{
  "d_model": 256,
  "d_mlp": 704,
  "beta1": 0.9,
  "weight_decay": 0.087,
  "grad_clip": 1.0
}
MLP neurons of a small language model. Each row is named by its layer, matrix (gate and up: input weights) and neuron, and shows model dimensions 128-223. Each number is 200 + 20 x the weight over its row's rms, rounded and kept within 0 to 999. A neuron's up and down rows have the sign that makes its largest values positive.
After each neuron's rows, "fires on" lists the tokens most often at its 100 highest values on Wikipedia text that the model never trained on.

L2.gate8,225,183,207,209,213,216,207,221,208,186,204,204,199,165,202,188,210,178,202,193,202,217,180,186,193,196,240,213,212,155,208,189,200,224,192,168,229,184,225,188,170,197,214,219,175,203,190,211,199,223,217,227,161,161,196,205,164,195,190,202,171,222,209,189,204,205,227,191,201,209,213,191,236,177,219,203,210,191,220,217,192,200,220,224,212,193,219,186,219,176,239,185,176,206,259,197
L2.up8,182,200,187,210,215,188,186,216,198,209,200,232,219,188,194,212,187,163,191,227,202,224,232,215,165,233,205,202,171,202,176,180,191,204,198,172,207,175,171,190,183,197,205,198,185,202,189,129,175,214,204,170,197,192,185,207,204,215,238,198,194,180,220,198,191,194,208,222,188,175,197,225,204,197,205,221,222,205,217,228,200,203,195,197,217,174,212,227,199,186,178,173,163,185,189,234
fires on: " of", ":"

L2.gate476,218,171,222,227,155,184,186,222,182,176,217,180,183,197,216,193,193,203,181,212,243,214,205,208,171,188,177,188,218,179,235,193,185,164,187,187,197,193,240,211,205,227,213,199,206,179,170,169,184,221,207,239,194,216,164,207,189,185,194,146,188,202,194,165,204,197,213,170,195,199,214,225,164,210,179,233,208,191,232,172,194,202,226,213,174,214,237,200,211,198,180,223,189,177,211,218
L2.up476,196,164,179,208,247,200,202,209,184,218,233,215,200,199,200,195,233,210,212,188,199,182,201,199,230,204,169,187,191,173,211,215,202,199,179,206,201,175,208,232,168,201,211,210,211,182,211,189,206,190,212,192,236,185,224,210,222,233,177,216,221,199,197,237,188,249,216,198,198,164,207,210,234,207,229,246,195,235,182,253,186,212,210,228,176,161,223,186,225,184,208,193,219,190,222,173
fires on: " with", " on", " Gu", " of", " a"

L2.gate508,236,164,208,200,182,179,224,185,188,194,189,190,237,197,177,170,196,203,207,219,208,228,179,202,185,182,235,206,186,180,209,198,181,224,207,172,214,225,193,211,176,205,205,210,227,187,171,207,214,230,194,228,163,193,190,204,206,151,172,184,224,196,213,201,188,162,200,214,164,177,207,222,216,222,174,222,220,232,220,179,232,179,165,175,222,192,226,162,188,201,227,209,195,193,220,196
L2.up508,170,201,227,170,207,209,243,176,175,200,204,215,206,186,205,182,156,203,213,219,226,225,207,247,193,245,191,201,227,173,205,217,210,167,201,179,231,188,205,202,186,199,195,237,182,198,228,197,177,193,195,193,202,187,203,200,191,222,190,171,176,222,166,242,190,213,216,189,190,189,202,210,191,209,151,231,203,222,164,196,187,201,198,226,211,223,196,203,244,170,199,175,197,195,191,212
fires on: " of", ".", " among"

L6.gate202,229,221,215,185,237,197,146,178,193,198,204,188,166,236,236,178,193,193,207,187,196,157,192,184,202,206,211,216,200,221,193,236,175,220,237,196,210,218,184,186,223,204,191,211,210,209,227,208,216,204,230,233,223,189,233,151,205,173,157,226,232,191,169,175,212,188,204,201,205,219,167,200,216,193,171,173,198,222,167,186,222,240,189,212,214,183,207,233,201,214,181,145,175,202,192,161
L6.up202,194,177,195,202,180,208,227,202,194,222,210,209,203,201,201,201,202,199,198,231,210,202,181,210,179,223,204,218,200,179,201,181,200,188,188,196,172,205,233,163,153,231,258,222,198,196,186,212,239,193,213,220,219,191,183,194,231,195,230,170,257,208,203,199,237,191,232,194,181,202,239,192,204,175,200,208,216,168,231,200,196,210,193,206,210,167,183,211,193,174,176,190,202,179,208,213
fires on: "s", "w", "ur", "an", "ay", "pe"

L2.gate461,215,181,231,199,200,192,181,189,178,231,188,179,209,193,200,172,214,184,181,216,221,233,219,221,206,215,173,180,169,222,144,201,222,230,180,227,201,175,214,153,203,204,229,210,224,204,217,222,174,197,256,198,167,199,198,182,192,195,226,219,160,213,179,219,198,241,209,185,202,186,195,168,190,210,197,225,189,215,217,212,224,186,182,194,176,208,211,231,206,184,219,217,207,219,204,208
L2.up461,185,213,186,204,194,183,208,190,179,182,199,187,204,183,195,196,222,159,206,208,181,226,220,201,219,219,210,236,192,195,198,203,183,188,194,184,204,189,201,196,215,215,217,190,198,217,240,178,228,204,194,178,185,213,190,195,237,203,192,175,200,198,194,183,213,199,214,196,196,189,188,175,196,152,174,211,197,210,190,177,226,201,226,214,217,235,207,235,221,175,212,198,198,197,217,240
fires on: " an", " to", " of", ":"

L2.gate157,191,196,236,198,204,202,155,187,187,196,202,188,203,172,248,206,202,177,161,168,213,211,212,175,212,196,217,216,206,223,210,160,214,215,183,203,223,197,203,184,202,212,221,203,193,183,187,225,186,168,222,206,209,189,175,197,196,184,243,195,197,219,200,184,216,169,211,172,155,186,147,223,200,206,206,218,213,194,206,195,205,237,191,205,175,209,228,241,200,222,214,165,221,217,203,215
L2.up157,210,214,176,189,237,186,201,197,199,165,200,175,262,216,212,196,173,196,213,197,182,175,201,163,206,240,185,208,188,221,196,194,180,156,206,204,189,203,197,209,228,213,236,214,162,190,169,200,205,211,210,230,177,196,166,214,194,179,217,187,189,188,195,200,221,181,187,222,191,194,222,204,196,199,215,222,229,196,175,211,220,199,207,173,219,199,197,180,231,177,237,217,185,207,192,157
fires on: "ed", "ing", ":", "out"

L2.gate102,225,187,179,160,238,172,164,195,185,168,215,175,202,199,218,168,189,178,183,207,219,215,202,186,235,184,241,220,196,193,169,218,210,224,174,182,223,191,238,186,184,194,229,224,224,192,177,161,207,212,204,214,184,225,187,182,205,204,173,209,170,189,205,208,199,195,179,206,233,206,196,205,208,207,205,235,182,210,240,162,211,176,179,191,214,197,228,151,178,178,233,191,191,202,224,170
L2.up102,197,205,166,166,180,222,213,197,173,218,193,213,202,196,201,206,204,189,159,227,204,210,162,159,205,180,199,205,203,200,191,188,203,197,195,201,211,191,202,182,194,217,193,216,234,223,207,164,211,211,215,221,199,209,185,216,183,183,201,191,191,195,183,180,220,207,179,201,194,256,164,175,198,215,201,201,212,214,189,209,210,197,174,187,229,190,161,213,230,186,202,180,133,195,202,177
fires on: " of", ":", "hromosome", "use", " Area", " m"

L2.gate249,180,186,168,209,172,209,215,212,173,227,172,242,222,200,216,220,167,191,160,213,198,204,223,199,196,169,213,172,184,222,177,213,197,208,218,206,192,178,171,193,194,212,213,148,197,205,196,197,195,222,204,178,159,200,189,217,211,205,201,223,226,190,225,216,198,213,220,222,215,230,198,210,192,233,202,176,220,201,217,179,192,185,209,208,170,187,205,237,202,213,218,196,205,222,180,218
L2.up249,214,197,180,223,216,220,169,207,194,220,193,229,188,248,169,181,196,210,214,206,189,186,202,184,192,200,192,218,235,195,202,194,185,182,239,189,244,233,192,218,184,217,242,220,177,208,212,216,207,222,181,218,222,216,218,194,207,179,201,187,221,181,201,240,222,153,193,221,169,194,195,182,239,209,205,180,195,192,194,206,207,171,211,207,196,199,186,205,153,157,231,205,177,216,213,166
fires on: " do", "v", "ev", "gen", "Th", " think"

L2.gate297,215,237,188,219,198,199,207,198,202,194,185,212,178,210,187,193,194,171,191,197,217,200,231,212,184,176,241,184,230,237,181,186,215,182,210,199,251,185,183,227,165,173,187,245,193,201,221,197,189,191,188,179,181,235,234,201,184,178,216,191,178,217,192,210,234,197,195,198,202,212,173,212,207,183,214,232,196,191,201,220,186,210,225,179,188,184,196,201,209,207,189,162,189,185,223,167
L2.up297,202,210,226,223,224,196,199,215,176,212,203,185,179,212,197,205,206,237,212,200,196,201,181,230,188,197,179,198,202,168,179,196,189,179,180,201,218,208,162,196,179,185,186,172,181,183,199,212,188,181,219,230,188,202,201,203,205,172,191,195,195,207,224,216,181,204,187,199,175,203,246,193,187,167,201,218,218,208,219,247,205,242,193,210,181,175,235,177,204,176,169,213,207,187,217,191
fires on: "ed", "s", " reason", "pos", " Kir"

L2.gate328,235,199,204,198,203,208,209,193,235,196,192,181,222,199,228,189,197,200,168,212,212,209,192,165,216,182,208,225,176,217,206,213,206,200,223,188,186,230,207,206,219,184,214,198,157,219,191,182,202,200,218,157,254,220,180,168,191,212,219,230,227,206,191,187,170,204,214,204,176,219,206,180,185,203,199,167,205,186,176,199,206,168,187,205,218,178,180,173,200,221,214,219,206,199,232,203
L2.up328,204,242,210,190,173,212,182,228,206,204,170,172,196,198,176,166,203,189,153,203,201,164,229,172,210,211,216,205,206,211,197,207,202,231,212,207,248,209,203,167,199,190,211,208,180,179,212,177,192,198,213,187,177,214,207,192,178,227,206,233,218,190,185,172,239,204,200,216,220,192,179,192,186,210,220,189,205,206,170,197,206,191,177,178,249,197,194,198,207,205,185,199,227,198,202,187
fires on: " of", " By", "y", " was", " to", "'"

L6.gate94,233,199,210,218,202,209,204,221,190,201,181,209,222,262,193,198,189,208,204,181,207,191,187,217,211,196,199,187,258,270,192,213,180,182,218,223,225,231,236,208,206,187,186,188,189,230,195,224,194,182,179,230,207,199,190,225,212,205,182,191,180,190,195,204,186,198,203,205,193,195,215,219,217,197,200,189,159,199,196,202,193,207,210,173,195,196,218,188,205,202,188,196,177,227,212,178
L6.up94,180,174,196,222,198,181,189,195,178,228,179,214,169,243,212,226,198,210,204,188,193,157,174,220,166,197,201,197,232,231,205,196,156,200,210,215,179,224,217,240,187,209,201,215,224,187,181,199,194,201,196,189,227,174,202,236,219,191,189,163,185,190,213,189,195,202,209,222,192,208,182,201,219,196,222,187,174,215,209,179,193,157,215,161,186,196,211,168,214,228,217,174,179,213,217,207
fires on: " ", "\n", "9", "-", "0"

L2.gate513,218,187,232,188,176,208,204,229,188,207,205,202,159,193,202,192,217,192,223,231,204,199,170,223,219,236,211,157,185,249,199,227,205,238,223,182,175,217,206,208,185,187,242,215,196,195,235,178,199,212,204,188,230,205,190,173,186,226,210,198,237,195,183,168,236,188,217,187,198,175,206,199,192,186,236,216,213,200,217,179,215,197,170,191,170,197,178,241,218,205,241,187,214,172,213,205
L2.up513,211,217,233,233,186,224,214,226,199,181,203,187,162,187,172,207,220,209,177,218,209,200,213,216,205,170,216,193,183,212,147,200,179,187,209,223,183,173,218,198,179,166,178,198,191,217,218,211,192,185,218,206,203,255,197,204,219,233,199,211,180,190,202,213,215,192,214,224,205,191,181,200,221,158,187,182,208,194,148,177,211,155,200,147,238,216,188,215,221,182,228,190,182,192,202,179
fires on: " of", " to", " by", "or", "er", " Secretary"

L2.gate158,179,204,224,201,238,194,186,200,195,198,225,191,189,189,202,171,236,178,175,219,218,195,190,224,164,195,206,178,225,193,214,178,195,186,216,149,234,210,200,178,209,207,207,189,192,205,186,203,223,175,208,207,182,198,203,217,195,213,199,194,218,183,244,168,170,197,205,202,190,176,162,220,202,209,162,210,227,211,216,197,152,196,215,180,182,229,222,188,211,201,196,212,168,201,212,164
L2.up158,207,217,217,188,190,195,245,161,153,203,184,241,211,193,200,201,190,207,213,212,200,192,161,230,188,215,193,187,205,175,188,213,197,215,262,219,185,206,216,206,203,191,180,198,221,192,198,235,229,198,211,168,192,167,178,207,212,185,184,190,186,194,218,201,198,201,192,169,193,190,218,208,175,229,216,214,212,202,183,177,199,190,211,201,193,205,206,216,233,202,204,173,175,190,201,193
fires on: " for", " led", "ali", " helped", " of", "hel"

L2.gate320,243,201,197,204,186,189,191,214,197,186,199,186,214,173,210,192,192,177,200,161,203,210,209,198,233,199,210,174,208,197,209,167,238,219,196,181,217,209,211,206,178,222,211,163,209,250,146,257,227,199,196,187,172,216,188,189,182,205,200,193,162,231,196,197,255,208,204,187,186,188,207,205,194,175,186,208,251,190,265,198,221,207,210,203,183,190,216,189,202,211,207,200,212,186,205,188
L2.up320,175,210,195,183,216,203,219,216,194,211,210,152,220,218,228,194,214,245,198,183,218,196,200,192,209,167,175,203,161,180,252,203,187,215,199,192,173,194,193,176,198,182,196,184,209,205,189,194,193,210,207,203,206,190,188,208,196,178,200,211,203,179,214,212,197,220,193,170,214,176,187,180,229,221,166,179,174,219,214,192,194,194,181,232,203,213,188,157,198,176,202,216,230,175,205,202
fires on: " of", " on", "es"

L2.gate466,203,198,162,187,196,215,188,206,210,231,185,170,156,226,232,220,215,195,208,216,235,179,195,182,226,202,249,182,221,215,175,215,206,192,239,181,201,211,186,180,187,219,205,171,233,235,169,218,233,200,191,176,212,206,198,191,213,209,198,202,174,187,207,209,242,180,194,245,202,191,204,197,193,192,225,194,191,187,215,177,199,185,185,186,224,227,189,196,190,210,172,183,181,177,215,168
L2.up466,207,214,160,221,215,207,208,218,189,207,196,201,185,210,179,229,181,189,211,208,209,184,175,167,212,214,221,192,163,217,211,184,151,178,198,188,228,217,200,222,187,206,204,218,249,171,186,175,206,197,204,210,175,228,244,199,243,195,206,206,172,193,191,194,210,185,209,203,215,188,167,192,218,247,195,208,222,211,208,187,205,186,195,185,217,197,217,247,206,235,153,246,210,179,177,215
fires on: "'", ".", "s", " with"

L2.gate22,204,198,208,188,194,220,209,177,181,239,204,202,182,184,224,179,229,197,215,187,210,221,212,201,194,204,202,189,200,196,203,201,208,187,230,219,182,189,169,183,202,202,179,234,207,238,224,157,209,170,219,201,223,218,189,196,170,200,222,164,193,231,180,179,187,217,224,203,205,206,184,183,232,154,213,174,185,179,199,195,199,215,203,220,176,217,210,228,198,219,174,206,183,164,203,203
L2.up22,203,209,260,227,187,184,192,245,185,216,211,211,223,204,220,194,211,209,186,209,219,217,221,204,198,216,210,228,214,215,149,216,204,217,190,215,196,170,236,241,190,164,205,202,181,197,177,199,159,226,226,219,229,215,190,162,213,219,180,229,218,189,222,207,206,178,223,199,219,196,217,155,196,212,201,189,195,213,201,241,234,192,192,165,204,219,184,215,178,224,271,197,180,166,196,225
fires on: " of", " to", " by", ":"

L2.gate87,193,179,222,202,186,222,212,201,183,199,186,192,183,211,220,221,191,139,202,196,206,212,195,205,202,212,202,191,218,225,202,222,204,173,190,195,173,182,222,213,196,194,182,211,158,223,206,208,192,202,162,167,209,218,216,176,190,188,220,211,184,204,185,192,195,204,200,193,182,211,200,214,202,190,155,180,182,200,208,240,179,217,189,176,226,175,213,208,194,197,189,191,193,223,213,172
L2.up87,186,248,232,209,192,181,134,197,208,229,198,206,180,221,195,220,182,214,214,165,191,185,220,169,176,206,209,146,185,203,192,162,203,194,226,202,198,213,182,210,188,187,201,216,242,217,221,195,224,208,231,230,197,176,203,212,170,205,195,199,217,213,177,204,228,191,219,187,220,178,210,203,205,182,194,198,217,208,175,182,221,217,241,212,189,202,187,189,221,211,173,167,230,230,233,178
fires on: "ly", "-"

L2.gate160,199,202,209,221,221,203,232,192,188,211,185,211,187,212,224,181,155,223,191,213,187,191,167,203,213,175,210,186,198,219,203,211,204,184,205,182,188,214,238,213,191,238,211,201,198,193,200,199,238,202,221,201,163,220,185,210,189,189,189,212,207,212,211,214,211,182,203,215,187,199,211,194,205,184,208,204,173,173,191,152,223,252,195,207,196,244,196,199,200,215,199,237,202,202,182,177
L2.up160,223,216,199,197,230,184,212,191,196,234,232,202,196,183,183,197,186,222,200,181,193,223,204,193,218,166,179,200,190,161,205,210,187,206,179,206,227,163,169,196,237,217,220,221,260,214,233,182,229,203,227,164,211,215,201,233,169,182,174,198,204,205,183,220,229,239,210,193,194,205,150,180,221,183,204,216,208,215,206,185,224,223,192,216,185,182,212,210,216,217,207,226,204,195,201,200
fires on: "se", "pen", "tur", "ca", " It", " between"

L2.gate354,179,169,187,200,191,211,143,202,204,200,203,214,189,221,207,201,218,200,209,207,234,220,166,193,186,200,214,213,204,215,208,206,187,199,188,177,210,206,236,192,253,199,190,227,184,207,201,201,212,213,258,239,172,237,195,194,174,155,187,194,175,199,223,204,178,191,180,166,192,195,212,225,205,180,188,223,210,202,221,181,194,221,207,219,209,209,217,217,202,232,201,182,163,200,204,204
L2.up354,205,209,223,174,160,184,204,219,215,230,203,217,215,204,174,198,220,174,170,230,220,208,207,201,202,221,178,197,203,222,198,215,181,175,196,220,234,182,175,180,214,199,215,193,184,187,192,163,197,165,225,184,178,205,157,164,186,219,235,200,224,219,197,190,215,126,181,199,195,171,242,213,200,223,222,210,182,170,218,190,201,196,202,218,207,166,251,240,192,203,212,205,191,211,227,171
fires on: "an", "ic", "ian", "ing", "n"

L2.gate541,223,206,221,192,195,214,218,202,186,173,223,183,209,201,156,229,203,204,212,192,184,222,222,202,180,178,199,209,216,202,201,247,193,236,194,250,197,180,184,225,218,208,171,200,207,208,221,180,218,224,207,186,208,202,225,189,188,189,185,204,161,220,249,212,176,211,167,194,189,205,187,189,168,187,178,192,188,187,177,192,188,154,192,172,215,150,205,178,196,194,183,182,228,175,171,233
L2.up541,208,207,218,209,184,221,210,167,165,235,181,171,185,227,224,218,192,220,164,207,192,199,194,224,175,242,183,206,187,214,215,195,214,214,190,230,187,234,209,201,215,204,200,214,251,220,230,228,218,163,189,189,190,228,162,218,205,204,196,230,251,203,208,233,210,188,212,195,204,196,178,198,174,184,225,183,220,205,188,177,176,238,207,193,184,167,185,212,178,214,163,235,235,209,172,214
fires on: "d", "dy", "ed", "t", "ified"

L2.gate24,208,182,245,217,200,183,188,227,130,182,201,220,198,213,147,174,164,226,226,186,168,219,190,185,201,184,198,183,191,184,226,224,206,211,218,219,226,176,177,188,189,202,202,217,188,197,239,195,219,199,239,202,207,217,157,190,190,198,175,173,201,202,203,191,174,193,178,193,169,198,199,173,199,206,207,195,192,208,202,197,224,209,200,171,217,190,220,166,242,199,191,197,169,165,197,180
L2.up24,184,179,219,157,207,195,190,190,214,165,191,187,187,185,201,163,188,220,225,181,189,218,209,193,197,226,193,244,185,184,162,187,180,214,222,170,234,202,181,217,184,199,197,197,210,196,179,222,198,221,185,180,184,197,182,211,185,205,205,233,180,192,221,190,198,176,205,197,190,221,222,228,218,191,176,217,211,206,245,167,187,190,225,200,228,240,214,171,207,202,213,207,204,239,188,214
fires on: ":", "s", ".", " number", " beginning"

L2.gate33,226,227,190,173,227,192,179,228,228,197,184,195,182,201,181,217,202,204,184,206,193,223,205,173,231,178,241,183,220,177,190,196,216,193,236,210,205,201,185,180,222,206,212,154,180,207,198,197,232,210,151,181,178,200,190,173,217,172,189,225,192,213,224,169,187,160,234,198,213,200,202,201,216,204,218,196,183,183,218,199,186,204,221,189,227,222,205,177,234,198,210,227,197,177,207,200
L2.up33,214,210,189,205,182,182,177,216,163,197,227,205,181,214,206,223,224,195,194,213,188,183,220,215,220,215,217,206,196,208,211,235,203,213,203,223,192,216,198,215,225,162,199,171,172,214,203,195,240,209,166,212,201,175,182,212,212,215,194,186,195,216,215,236,199,183,211,175,199,172,218,190,226,217,177,217,221,176,174,234,189,192,185,216,197,194,195,171,185,213,198,168,214,179,233,184
fires on: " of", " for", ":", " finished", "ing", " in"

L2.gate180,198,164,230,221,258,200,196,217,200,174,238,220,210,217,199,226,171,152,191,212,160,174,216,197,196,183,169,205,229,218,210,231,244,204,213,222,217,207,244,182,192,181,217,191,198,201,220,206,201,197,225,224,226,192,198,174,162,197,187,207,192,218,193,170,199,201,206,240,209,183,182,188,165,211,214,196,210,169,209,210,221,220,212,207,208,193,227,240,174,221,185,215,202,221,224,208
L2.up180,181,198,173,232,198,209,230,214,189,251,197,229,198,199,169,231,195,188,218,230,197,193,163,214,147,216,217,239,204,182,180,223,209,224,228,210,215,211,206,190,213,201,177,161,173,174,219,228,181,170,189,177,242,229,210,230,212,183,211,195,204,182,192,206,212,190,214,191,212,201,194,208,201,191,199,190,207,219,212,202,206,220,211,229,190,208,210,212,176,210,169,215,195,219,199,192
fires on: " time", " Ba", " then", "ph", " of", "th"

L2.gate668,211,169,205,218,178,232,173,187,224,170,194,193,188,199,218,225,200,210,197,154,202,213,211,195,193,196,211,212,188,205,223,175,227,190,199,232,209,195,223,208,208,188,215,196,204,210,183,191,158,215,184,187,213,201,186,204,167,207,220,221,157,260,202,201,179,224,201,223,183,150,197,182,198,208,191,207,203,180,182,190,200,220,219,185,189,212,203,179,215,220,195,224,231,208,206,209
L2.up668,196,217,193,150,188,217,194,184,158,180,190,187,246,219,193,191,184,204,195,189,193,208,196,175,208,202,188,195,194,209,169,176,198,208,206,206,183,184,176,205,190,175,212,184,200,201,165,195,203,162,210,233,175,188,200,231,186,183,213,199,162,192,238,234,211,199,197,194,240,238,205,202,172,217,176,194,201,178,185,247,203,211,200,192,215,175,211,167,218,181,190,182,206,208,197,193
fires on: "ed", "d", " featured", "ly", "s"

L2.gate592,195,203,211,171,227,195,191,182,180,196,215,222,174,206,203,213,198,167,210,218,203,191,201,205,202,237,235,195,213,159,202,194,216,211,241,170,175,159,201,186,197,203,208,214,191,233,205,218,220,168,213,171,213,215,215,171,217,188,188,169,170,196,198,202,183,166,194,181,202,188,206,262,230,189,199,172,185,180,213,171,199,214,214,199,215,212,227,189,191,194,189,196,152,193,227,186
L2.up592,194,222,210,201,203,189,203,220,196,208,229,212,196,232,191,219,177,205,218,225,228,191,213,204,145,228,187,223,211,228,207,194,152,212,217,177,229,203,201,203,166,205,203,186,206,211,191,210,185,205,188,219,225,164,215,199,207,233,212,192,213,215,204,231,225,152,219,213,192,180,219,207,236,163,188,197,197,205,168,191,201,216,204,204,210,187,184,251,194,161,211,185,216,213,200,185
fires on: "s", "ur", " depict", " found"

L6.gate553,192,212,194,198,230,200,212,235,203,192,185,216,222,198,235,227,196,157,184,191,185,230,228,203,188,201,217,195,231,209,186,215,204,230,206,190,182,197,213,187,186,181,167,178,181,232,218,153,182,195,220,189,223,223,200,170,179,212,176,194,150,232,184,216,187,195,199,220,177,179,189,231,180,194,210,209,191,185,163,228,207,193,202,177,190,142,194,210,197,174,209,219,180,190,199,179
L6.up553,187,219,218,202,188,195,186,206,197,205,204,201,181,154,204,239,207,203,213,212,220,213,208,181,195,184,207,195,181,159,206,161,215,209,188,184,181,190,197,235,187,167,180,190,188,184,238,182,204,200,170,207,214,181,218,177,212,209,184,199,215,205,220,209,262,200,204,232,207,198,200,200,177,195,222,226,211,216,190,195,198,194,229,158,233,203,214,198,187,201,191,198,188,184,226,170
fires on: " the", " University", "-", " ", "Cornell", "m"

L2.gate324,196,229,192,214,229,210,164,233,206,233,187,212,197,226,204,229,174,185,201,159,196,198,210,200,181,209,194,195,179,181,223,181,199,204,221,198,205,186,186,199,205,179,182,206,229,194,159,227,197,205,218,215,198,184,177,207,188,189,176,167,224,226,176,213,193,183,190,197,200,176,195,203,177,195,215,220,229,183,197,191,197,219,188,186,216,178,227,190,208,227,140,207,221,201,168,242
L2.up324,209,174,189,174,205,186,216,197,166,182,197,201,227,178,174,201,217,222,255,224,181,220,233,212,227,220,213,165,198,209,177,188,194,225,210,218,211,180,198,223,230,205,236,196,215,192,189,187,183,185,202,202,212,212,177,197,181,190,182,176,215,215,220,233,218,158,200,187,227,196,241,198,174,213,211,217,206,209,218,225,229,185,198,180,203,216,173,173,182,224,197,222,171,194,187,216
fires on: "ed", "s", "ut", "res", "ing", "ling"

L2.gate629,214,246,166,238,182,202,224,221,201,219,198,187,188,182,181,199,185,187,212,158,186,186,215,192,204,227,205,205,188,203,225,187,180,181,197,182,203,200,198,191,192,192,178,205,214,211,196,194,195,216,189,173,230,179,227,206,212,159,175,180,215,160,181,170,237,178,189,201,164,196,224,167,219,196,204,222,225,193,223,205,196,205,191,200,213,185,201,229,199,193,189,214,195,174,195,217
L2.up629,187,212,207,206,219,194,189,193,191,224,209,226,214,193,178,192,167,201,199,200,209,215,205,192,198,206,160,203,194,213,206,165,214,177,213,171,162,206,234,183,218,162,176,189,205,178,155,232,158,218,182,194,213,226,205,225,173,216,191,217,216,191,178,227,222,215,177,191,163,230,197,188,186,212,212,183,169,202,181,169,190,208,194,244,205,166,215,231,226,181,204,187,216,205,185,203
fires on: " in", " m", "n", " v"

L2.gate331,203,198,226,195,168,219,197,182,222,172,210,160,191,197,198,206,177,215,220,173,199,203,197,202,210,170,212,217,223,200,230,199,197,219,183,176,188,183,184,203,231,157,187,206,205,217,212,208,167,212,168,200,178,231,216,193,212,169,183,231,163,201,208,180,180,226,202,204,194,195,203,182,214,219,218,233,190,195,180,223,189,216,202,147,185,188,181,215,189,214,197,201,202,176,214,213
L2.up331,200,227,235,191,210,206,231,211,175,205,205,192,175,174,231,188,165,202,215,191,209,183,180,215,193,203,173,210,238,214,191,190,192,178,185,222,192,198,180,189,243,186,141,196,211,194,216,175,151,158,210,191,196,228,159,220,230,196,208,188,189,188,197,191,195,191,189,182,214,216,218,201,236,193,216,198,221,180,175,211,197,232,198,195,194,186,213,196,198,211,152,180,199,189,228,206
fires on: "ed", "-", " to"

L2.gate161,188,167,224,192,231,203,209,199,180,164,196,213,200,231,181,200,184,208,226,234,201,227,214,194,181,204,205,179,220,185,229,209,226,197,216,190,213,211,192,183,185,210,213,210,176,192,201,205,212,218,173,235,169,212,206,172,202,191,192,201,188,220,197,225,193,188,224,207,222,212,235,199,207,219,217,253,213,187,235,224,191,189,204,183,172,225,191,216,229,225,185,177,213,176,191,227
L2.up161,173,196,205,200,172,232,154,205,161,205,164,204,213,205,184,227,183,182,236,206,204,215,231,191,189,191,201,214,225,217,198,170,198,196,175,162,212,190,195,208,246,222,208,192,226,178,206,200,211,193,207,208,196,240,207,199,230,172,203,207,183,236,190,132,222,218,201,221,206,213,199,186,193,217,196,222,211,197,215,218,210,182,173,200,197,221,178,200,221,203,188,178,178,193,191,163
fires on: "s", " Press", "se", "History", " appears"

L2.gate383,207,200,205,189,210,186,234,219,183,195,217,208,205,171,211,246,196,198,231,177,219,213,209,205,169,181,233,220,192,165,205,190,205,192,216,193,192,166,160,210,220,176,166,242,169,224,227,193,216,187,167,209,185,232,190,180,208,157,183,188,191,190,224,220,206,242,223,193,211,187,196,195,196,204,208,221,191,208,238,202,178,168,191,213,194,163,215,150,202,225,188,194,191,196,207,170
L2.up383,233,173,196,230,199,177,197,213,215,223,158,203,183,224,222,236,217,157,201,193,142,224,218,211,208,212,218,202,203,215,209,183,170,198,150,208,202,215,218,205,221,176,219,203,205,182,191,192,176,191,178,193,185,197,157,218,212,171,244,164,202,191,217,213,188,195,200,159,219,220,213,187,227,182,197,231,197,196,194,238,196,221,237,235,183,204,219,220,196,176,186,182,206,190,195,227
fires on: "ed", "d", " of", " in", "ized"

L2.gate112,188,244,224,214,187,210,219,195,191,217,210,205,207,187,179,231,200,212,190,213,196,234,226,201,190,220,169,207,209,188,189,190,201,208,238,199,210,174,189,188,212,205,200,207,170,256,189,174,222,196,216,182,222,172,200,185,197,197,197,159,222,208,212,201,216,202,172,194,198,195,183,224,199,211,199,216,240,219,160,181,203,205,167,191,201,201,199,192,216,179,199,200,159,212,177,228
L2.up112,190,192,185,235,219,226,172,189,175,206,202,190,220,219,183,218,199,218,223,180,186,197,237,215,231,208,196,225,189,190,216,164,196,210,259,192,190,207,190,203,203,183,208,210,187,201,208,208,186,195,210,254,183,197,210,182,226,200,210,216,203,203,220,195,255,203,211,189,198,196,225,205,196,194,192,215,206,186,201,198,202,223,225,195,191,204,200,154,182,182,198,178,232,227,173,216
fires on: "is", "li", "res", "s", " in", "i"